config = dict(
    n_layer=16,
    d_model=384,
    n_head=6,
    n_kv_head=2,
    head_dim=64,
    d_mlp=1024,
    vocab_size=8192,
    activation='swiglu',
    norm='rmsnorm',
    norm_place='pre',
    norm_eps=1e-05,
    positions='rope',
    rope_base=89700.0,
    rope_fraction=0.5,
    qk_norm=True,
    attn_scale=0.125,
    bias='none',
    tie_embeddings=False,
    parallel_block=False,
    init='normal',
    init_std_qkv=0.0317,
    init_std_o=0.00561,
    init_std_up=0.0317,
    init_std_down=0.00343,
    optimizer='muon_variant',
    lr=0.00662,
    lr_mult_o=3.0,
    lr_mult_down=0.7,
    beta1=0.95,
    lr_head=0.00308,
    warmup_steps=143,
    schedule='wsd',
    decay_fraction=0.607,
    decay_shape='cos',
    final_lr_fraction=0.0,
    batch_tokens=[32768, 65536, 98304],
    seq_len=256,
    doc_mask=False,
    train_tokens=900600000,
    steps=14032,
    dataset='wikipedia_en',
)
MLP neurons of a small language model. Each row is named by its layer, matrix (gate and up: input weights; down: output weights) and neuron, and shows model dimensions 64-159. Each number is 128 + 24 x the weight over its row's rms, rounded and kept within 0 to 255. A neuron's up and down rows have the sign that makes its largest values positive.
After each neuron's rows, "fires before" lists the tokens most often just after its 100 highest values on Wikipedia text that the model never trained on; "fires in" lists the words (lower case) most often at its 100 highest values on Wikipedia text that the model never trained on. A number after a token or word is its count.

L2.gate60 [148 132 161 149 115 177 140 128 112 164 101 146 130 115 126 150 119 140 182 106 105 143 106 111 133  84 118 172 139  99 131 163 105  91 148 146 153  94  87 165 137 138 172 121 136 120 124 115 115 127 109 111 164 118 130 121 118 190 114 125 138 145  97 126 119 131 138 107 168 125 126 100  87 108 145 122 131 151 155 112 150  96 119 105  90 148 103 120 147 143 116 177 148 137 103 109]
L2.up60 [154  96 143 136 120 137 118  78 112 125 102 179 107 142 151 145 104  91 144 135 113 108 101 130 105 144 107 137 119 147 103 130  85 139 150 113 145  83 144 171 165  91 127 130 139 139  86 125 116 123 184 142 109 102 142 105 177 134 136 110 159 154 123 139 108 112 161 123 114 153  96 122 129 124 110 148 119  84 150  58 130 149 173 136 121 169 104 124 146 103 124 137 130 148 107 125]
L2.down60 [152 121 129 147 110 122 131 127 113 183 127 176 120 123 109 126 104 157 125 131 152 137 146 143 118  88 103 144 182 101 132 106  98 111 124 131 133  85 135 162 147 153 144 124 175 150 117 170 154 128 184 139 131  90 143 116 154 149 169 113 155 145 114 137 111 127 137 132 111 157  92 125 131 145 101 144 125 116 140 129 135  94 121 124  89 148 101 103 153  80 100 134 129 121 134  14]
fires before: " York" 27, " States" 16, " term" 5, " Members" 4
fires in: "new" 49, "united" 21, "southern" 5

L2.gate787 [121 149  65 163 144 125 130  97 109 126 117 169 112 143  91 152 130 120 160  97 111 121  74 123 137 109 143 126 157 126 140 138 127 103  60 130 155 106 104 129 152 132 170 174 115 154 119 100 129 139 140 113 170 144 113 142 106 131 131  66 124 180 105 115 159  82 128 143 142 130 158 163 124 106 156 130 125  84 139  95 150 123 171  84 138 128 115 108 140 126 121 173 119 147 140 138]
L2.up787 [127 133  88 155 149 132 139 106 147 132 133 135 116 159 104 143 137 132 138 134 121  94  99 134 168 115 165 126 107 114 146 145 154  93 104 158 116 125 126 141 167 144 166 139 112 153 117 144 131 174 140 106 141 126 118 122 133 147 131  85 101 146 116 118 153 140  98 201 152 142 173 117 138  95 129 116 124 117 108  83 140 124 121  84 113 124 129 126 131 162  96 173 109 127 143 136]
L2.down787 [ 96 107 127 122 122  89  94 102 117 117 106 139 140  95 118 148 148 134 148 146 130 141 164 101 127 140 127 104 142 110 129 121 161 142 126 149 158 150 136  98 159 121 174 110 139 143  96 119 191 137 146  82 121 105 137 115 121 150 117  91 141 137 131 110 130 163 125 142 147 109 170 156 169 123 140 111 116 120 114  72 142 114 163  92 170 155 116 142  68 113 129 164 164 125 151 153]
fires before: " |" 39, "." 21, ";" 17, " January" 6, "," 5
fires in: "20" 25, "19" 10, "21" 9, "27" 9, "22" 9

L8.gate808 [125 132 113 152 108 127  94 141 133  75 154 127 107 155 129 102 138 217 110 111 148 102 128 128 105 133 157 113 129 184 180 137 139 130 150 128 158 147 121 148  99  90 111 135 113 147 130 151 112 141 103 135 143 129 153 118 138 121 125 111 167 154 119 135 141 155 132 101 112 111 161 133 148 127 103 126 114 129  94 159 114 114 108 136 149 111 100  89 103 156 176 142 149 118 113 113]
L8.up808 [122 138 116 144 153 108 113 152 114 163 119 143 112 138 155 125 139 110 139 109 133 132 171 130 150 166 153 140 133  96 120 110 173 110 161 113  95 126 128 154 117 144 111  95 107 138 146 148 151  67 119 155 107 137  83  78 156 141 153 118  71 154 134  79 119 151 116 132 132 117 129 106 138 114 131  69 120 150 145 152 175 113 109 129  87 143 104 103 127 122 142 138 133 130 135 171]
L8.down808 [140  82 103 127 118 131 114 122 109  72 163 137 141 148 147 155 147 143 158 149 115 103 148 104 110 127 111 110 135 109 148 142 124 112 147 105  82 115 126 170 126 155 127  98 174 151 166 131 135 130 115 155 102 119 134  98 133 116  81 151 129 149 119 114  97 125  96 120  90  95 124 109 137 115  96 109 166 109 147 153 128 110 102  83 104 143 128 130  96 183 131 115 170 145 141 120]
fires before: " a" 34, " the" 12, " well" 9, " an" 7
fires in: "as" 71, "into" 8

L10.gate464 [103 173 139 134 117 145 136 207 174 115 104 120 100 148 123 151 102 135 153 160 124 124  70 133  89 115 151 127  90 155 125 128 113 134 179 132 116 131 148 139 119  95 111 149  95 101  86 106 164 127 152 146 184 135 122 130 117 184 112 167 118 163 105 151 125 123 145  92  77 180 101 111 160 104 117 144  98 165 130 136 128 106 159 107 154 113 114  90  99 172 114 120 150 122 130 131]
L10.up464 [156 128  99 106  99 155 130 104 135 109 129 138 126 140 102 163 155 144 149 105 147 156 163 163  95  99 139 159 148 130  79 144 170 132 170 157 112 141 137 168 121 100 151 122 149 160 124 147  82 116 108 108  98  96 124 186 157 145 138 166 142 134 132 148 108 164 130 148  95 116 124 146  89 142 114 121  95 158 127 127 144 123 151  87 141 113 130 143 100 131 140 121 116 139 135 166]
L10.down464 [138 130 175 127 158 150 136 108 120 122 103 147 101 136 132 140 103 141 114 146 148 129 118 112 128 135  94 128 138 132  86 143 148 161 173  99  63 138 140 150 151 127 125 121 147 122 104 127  82 151  98 139 109 190 144 113 138 160 136 131 116 100  95 170 137 132 154  96 113  86  91 137 105 149 127 115 138 118 123 139 146  89 156 131 139 112  95 113  76  63 113  92 111 161 165  94]
fires before: " the" 42, " a" 8, " his" 8
fires in: "of" 20, "following" 14, "during" 14, "to" 10, "with" 10, "after" 6

L9.gate135 [129 148 131 130 137 170 109 126 122 119 124 110 130 120 109 134 181 131  92 103 119 126  97  95  96 111 131 117 147 121 109 110 141 123 102 161 149 114  58 116 119 117 109 129 151 151 102 110 168 129 158 125  68 135 122 108 128 117 125 107 104 185  92 135 152 119 123 121 136 130  95 126 115  91 129 141 159 158 115 104 165  66 140 129 111 102 120 126 107 103 151  98 126 102 130 169]
L9.up135 [ 97 140  97 142 135 117 138  92 174 125 148 110 131 124 112 125  68 140 121  99 101 141  81 116 152 167 171 112 137 128 163 142 120 146 169 171 154 112 123  92 102 107 126 137 127 165 108 170 127 134 127 130  93 142 128 152 135 136  84 119 117 182 107 118 130 133 125 156 112 158 128 142 128 120 138  99  86 127 129 131 109 122 103 110 117 117 113 137 141 168 105 110 104 163 141 144]
L9.down135 [152 131 141 107 130  98  93 108 122 115 129 128 147  93  87  69 131 109 146 144 109 118 143 106 131 131 180 119 124 126 122 172 148 135 147 148 122 164 100  85 125 120 143 159 110 128 112 168 157 107 125 126 155 119 105 128 128 143 134 152 152 141 131 100 136 118  87 140 122 112 127 175 164 143 156 141  68 113 106 112 131 183 105 110 103 137 135 118 157 128 139 149 140 134 109 124]
fires before: " |" 23, "," 19, "." 19
fires in: "18" 41, "17" 25, "16" 13, "19" 4

L8.gate108 [156 110 110  97 119 160 155 114 163  96  93 131  82  99 124 102 108 137  75 198 142 103 152 169 133 119 117 168 131 128 102 117 130 145  96 147 135 133 142 122  99 101 130 132 110  73 147 127  73 160 105 123 112 146 159 121 126 120 148 134 145  89  88 123 154 141 121 120 100  85 148 107 133 134 113 140 139 104 100 104  98 125 125 147 145 140 140 100 137 104 102 129 125 166 162 119]
L8.up108 [ 88 143 133 129 134 147 168 156  77  64 128 109 100 167 149 151 147 108  86 141 104 161 117 117 135 161 131 147 146 111 119 132 135 114 103 109 137 122 108 186 161 151 122 104  87 118 147 165 133 106 116 136 143 120 150 156 115 153 170  85 139  88 116 169 104 138 129 154 131 116 108 122 137 120 118 121 136 118 103 119 119 104 103 154  97 120 123 118 116  91 156 165 126 124 153  80]
L8.down108 [114 122 133 130 131 118 121  96 132  84 128 127 142 172  92 109 144 154 104 162 125 138 139 109 145 164 127 121 149  93 106 153 132 143 172 159 144 167 193 146 137 116 127 127  78  97  93 148  87 143 124 125 101  83 155 145 138 165 113 156 150 127  85 125 141 160  57 115 113 139 121  79 132 115 109 123 159 136 120 115 161 134 120 131 106 114 163 146  80 155 114 129 115 153 120 136]
fires before: " the" 18, " he" 11, " they" 7, " she" 6, " it" 5, " example" 5
fires in: "when" 27, "where" 24, "if" 16, "for" 12, "once" 4

L8.gate158 [150 134  99 108 129 113 133 140  93 163 141 160 145 154 140 130 158 115  87 130 110 104 145 131  79 115 130 125 118 133 117 116 112 128 147 116 119 158 193 140 158 142 133 139 134 102 129 130  95 104 138 152 105 161 178 170 141 160 166 123 143 135 118 182 163 128 105 124 164 129 123 118 134  43 135 151  82  88 149 128 161 161 122  79 114 100 133 134 149 126  94 131 127 150 119 112]
L8.up158 [156 104 162 132 100 176 110  81 132  76 106 112 155 139 131 156 152 140 111  96 144 147 163 155 105 128 128 139 150 115 152 133 108 152 116 112  91 130 115 133 109 107 102 110 158 100 109 130 120 143 152 108 135 106 111 149 129 118 196 185 134 132 143 163 135 127 117  86 143 158 136 153 132 100 119 147  97 121 125 128 135 148 115 136  91 122 120 165 165 137 104 131 123 124 145 154]
L8.down158 [136  92 134 124 148 110 120  89 128  99 112 104 175 146 139 141  90 166 120 122 153 141 101 125  98 114  92 126 153 156  91 145 110 118 150 126 115 153 144  85 100 107 143  87 135 134 141 110 115 115  75  83 118 162 167 141 129 167  93 102  71  82 102 157 107 115 146  80  90 146  65 100 142 124  96 124 131 154 123 141 155 101 107 134 121 135 147 136 115 137 131 138 104 166 145 134]
fires before: " the" 32, " his" 5, " a" 5, " \"" 4, " Bishop" 4
fires in: "of" 57, "for" 8, "after" 7, "between" 6, "at" 4, "on" 4

L6.gate82 [103 168 114 123 126 105 139 136 131 179 118 148 159 121 155 131 122 111 112 134  81 116 147 125 148 140 114 152 113 146 130 140 111 137 153 120 100 125 156 125 122 129 109 140 131 113 103 132 129 131 145 115 144 166 155 137 146 134 154 129  86 126 128 137 139 125  99 110 121  87  97 119 115 141 140 123 197 151 114 109 192 135 177 198 166 101  99 128 168 147 157 109 115 151 116 123]
L6.up82 [103 121 132 127 151 106 100 121 119 151 116 129  99 131  99 174 131 115 129 133  60 129 118 152 151 159 159 154 145 106 105 108 133  91 139  91 131 103 111 141 128 134 118 131 114 174 145 152 177 149 172 155 112 137 125 151 134 114 175 132 108 185 148 116 137 118 103 155 155 127  87 120 119 136 152 177 121 135 132 140 118 131 179  87 106 128 126 105  93 116  98 144 122 126 155 162]
L6.down82 [ 94  83  93 113 121 126 131 110 103 177 110 128  93 147 132 141 102 150 118 118 115 158 119 133 203 128 130 114 132 120 138 155 123 134 117 157 140 134 124 152 112 128 125 110  61 165 136 164 138 143 122 114 132 121 171  59 118 123 134 132 114 144 155 152 123 139  97 122 121 146 131 108 128 187 134 136 143 150 112 126  91 159 169 128 104 166 138 157 124 104 113 120 115  91  97 114]
fires before: " States" 57, "y" 4
fires in: "united" 60, "easy" 4

L12.gate784 [160  99  99 120 114 138 116 111 131 113 173  86 125 146 127 116 137 132 172 131 143 127  88 129 123 145 161 103 128 130 113 153 143 102  94 121 168 121 114 127 114 102  87 157 125 141 137 147 101 141 143  92 107 127 156 141 102 134  87  80 165 122 107  98 134  78 114 136 129 137 133 114 165  90 146 106 143 129 154 111 176 129  62 136 110 102 112 119 112 190 156 112 119  89 105 130]
L12.up784 [144  99 136 125 115 122  93 158 153 114 117 149 107  84 149  82 153 121 139 163 120 153  96 133 116 117  77 149 163 108 122 107 162 120 156 122 138 117 131 129 205 132 121 156 151 167 131 104 116 123  93 118 137 163 155 155 141 123 129 118 100  97 107 123 126 107 103 118 127 112 148 142 126 159 120  95 165 135 165 151  82 101 114 107 131 135 141 124 131 145 123 148 163 108  89 146]
L12.down784 [140 117 107 131 115 156 112 168 137 120 135 104 152 133 116 128 107 145 109 154 136 142 111 110 137 100 134  93  88 155 139 143 164  92 141 140 133 135 159 142 133  83 117 151 123 115 109 103 120 125 162 138 133 161 156 118 148  96  97 133 127 120 107 131 132 116 139 114 123 153 114 135 114 139 123 143 148  89 149 104 133 131 111 127 125 127 134 109  79 178 120 131 138 148 129 101]
fires before: " a" 27, " well" 23, " the" 8, " an" 7
fires in: "as" 90

L10.gate256 [125 103  94  99 134 102  68 141 132 143 182 136 149 107 116  95 126 119 125 117  91 116 180 128 129 156 139 134 144 113 122 119 148 125 171 111 154 103 140 124 167 127 134 120 150 149 124 102 123 124 164 151 150 144 101 133 156 139 114 122  84 144 102 136 110 137 126 158 138 116 100 105  79 128 118 108 122 109 113 157 149 116 117 106 127 104  79 112 147 148  98 163  92 151 104  91]
L10.up256 [148 130 143 109 136 125 129 130 114 130 135 116 119 123 114  89  88  84 142 128 121 128 134 123 139 171 135 124 116 132  99 146 129 118 115 121 143 131 102 122 167 109 145 132 136  91 152 169 133 143 152 159 120 142 118 132 176 163 155 132 144 182 100 149 168  94 142 120 129 126 150 144 109 116 140 140 134 137 138 181 134 191 110 113  97 166 107 138 123 149 145 114  95 157 134 110]
L10.down256 [172 144 129 105 106 169 119 126 137 141 140 133 136 159 121 163 177 167 148 149 140 151 136 177 139 135 113 146 129 144 130 100 129 124 161 162 112 107 152 139 142 114  98 133 130 141 135 146 124 137 121 127 125 150  89 118 138 132 140 145 129 115 121 130 115 160 130 142  93  89 122 156 102 178 104 134 145 161 140 129  88 204 108 116 170 142 120 126  86 101 125 157 128  93 125  89]
fires before: " the" 25, " to" 16, " a" 7, "," 4, " as" 4
fires in: "on" 15, "of" 14, "as" 8, "back" 7, "down" 6